From a checkpoint of a small transformer trained on Wikipedia: rotary positions.
MLP neurons of a small language model. Each row is named by its layer, matrix (down: output weights) and neuron, and shows model dimensions 432-527. Each number is 200 + 30 x the weight over its row's rms, rounded and kept within 0 to 999. A neuron's up and down rows have the sign that makes its largest values positive.
After each neuron's rows, "raises" lists the tokens whose logits its output raises most directly, leaving later layers aside.

L4.down431,165,183,175,161,206,211,160,181,217,157,171,185,194,210,262,159,170,204,192,275,179,176,193,198,232,216,181,194,182,229,205,173,233,188,223,193,232,168,194,238,191,146,170,185,225,233,244,145,229,220,179,239,229,125,209,178,177,239,187,225,201,185,211,201,190,166,190,225,190,208,205,179,185,188,192,182,169,240,182,198,198,223,202,233,204,180,164,175,208,220,213,230,206,171,286,211
raises: "ha", "ullah", "har", "hi", "h"

L4.down481,212,229,155,211,232,176,190,184,199,210,231,163,157,184,215,197,225,151,189,201,180,187,213,164,175,201,144,243,128,157,218,200,186,191,221,183,159,154,205,222,192,218,218,198,210,201,184,175,194,156,222,220,187,171,219,239,212,211,162,178,159,209,201,135,235,195,176,210,222,146,189,191,180,252,227,213,191,177,244,140,162,247,253,193,243,217,181,230,197,198,199,166,246,186,171,204
raises: "imate", "most", "iest", "ux", "es to"

L4.down892,222,188,208,189,196,200,181,214,152,169,252,191,216,235,225,247,203,160,221,181,225,227,221,191,178,195,209,150,230,195,266,165,161,227,258,220,252,164,199,172,219,208,169,198,193,195,181,184,177,241,234,154,196,158,217,149,222,168,180,210,233,173,180,137,158,199,259,193,164,174,240,221,173,204,251,170,160,201,194,212,215,220,203,200,205,181,197,191,172,165,186,266,197,195,212,233
raises: " Abd", " Shah", "iy", " Abu", "iya"

L4.down1862,164,231,180,176,202,193,218,196,220,178,173,198,234,126,190,212,146,173,223,224,204,183,203,178,185,212,201,240,198,239,222,245,198,153,187,259,197,122,150,160,200,191,255,204,222,227,193,171,221,155,161,172,182,180,161,204,173,230,148,218,182,224,206,175,168,229,183,191,184,149,207,154,205,191,175,226,230,146,211,206,171,204,178,217,225,204,226,226,192,178,203,217,176,227,270,224
raises: "ment of", "ational", "able", "or of", "ment."

L4.down725,231,206,170,245,211,239,238,184,248,162,228,229,224,187,172,155,235,230,207,231,213,213,137,230,204,152,217,175,219,216,224,225,231,146,205,181,171,230,202,190,207,223,142,203,207,180,148,220,264,207,253,218,155,191,186,206,201,194,173,186,188,190,184,198,194,191,150,190,174,178,250,174,218,247,220,227,178,204,224,213,192,177,193,168,133,164,226,175,218,119,204,196,216,264,262,200
raises: "able", "ous", "ability", "worth", "ational"

L4.down1278,190,217,178,193,158,170,234,163,226,234,138,176,206,233,183,190,199,163,177,251,154,176,262,188,214,208,232,213,228,167,185,148,200,136,134,189,169,210,253,211,195,212,177,197,150,219,179,204,183,222,165,222,179,200,214,215,173,148,138,162,211,203,164,210,204,252,253,211,178,198,192,176,184,192,199,211,207,219,232,251,247,230,248,189,172,178,177,209,214,246,224,160,225,183,224,206
raises: "ms", "ken", "wer", "ques", "ks"

L4.down0,228,200,193,211,166,207,175,198,192,162,222,175,244,150,205,249,224,200,210,242,153,207,201,185,192,161,221,192,175,150,248,181,137,228,259,218,222,252,184,166,181,188,189,259,242,187,184,183,168,220,198,177,193,228,221,212,162,226,219,207,234,210,164,182,219,212,212,258,178,184,208,249,148,191,200,178,169,164,200,168,170,215,149,204,248,210,192,204,139,170,212,228,211,187,231,206
raises: " Zone", " city.", "ity.", " zone", " city of"

L4.down111,172,207,217,233,218,244,187,128,240,272,185,149,191,213,241,171,151,201,175,212,211,181,208,233,184,234,253,247,226,166,195,183,216,150,199,193,169,189,155,166,228,243,219,214,207,242,222,248,200,154,197,238,279,199,171,228,191,242,234,200,182,192,236,199,137,256,193,204,239,218,218,196,187,213,140,202,227,221,175,195,175,194,253,209,196,154,212,177,203,189,193,212,183,191,219,175
raises: "ership", "el,", "el", "ings", "el."

L4.down628,224,176,227,245,204,192,199,217,236,247,178,228,181,228,201,215,238,251,182,204,209,197,233,211,259,236,209,233,188,168,173,222,160,198,174,151,182,183,233,184,220,209,172,250,137,187,203,172,228,257,180,258,218,235,226,171,193,167,122,156,177,242,142,236,152,165,267,167,229,209,231,226,271,160,190,245,202,170,214,240,189,171,204,192,203,194,204,263,241,301,230,171,212,223,191,179
raises: "ism and", "MA", "ns", "ism.", "ist and"

L4.down1875,201,154,217,235,199,198,196,206,218,215,141,151,213,217,238,273,191,198,216,199,186,169,207,200,304,237,175,233,217,208,193,191,139,207,209,204,225,231,259,220,228,215,183,237,206,181,158,213,209,232,184,242,189,256,208,198,174,213,151,198,197,195,192,222,211,178,210,225,175,163,184,218,161,226,240,179,206,260,173,240,243,178,183,229,147,223,212,176,192,245,154,173,193,192,199,216
raises: "zz", "ja", "j", "ft", "zh"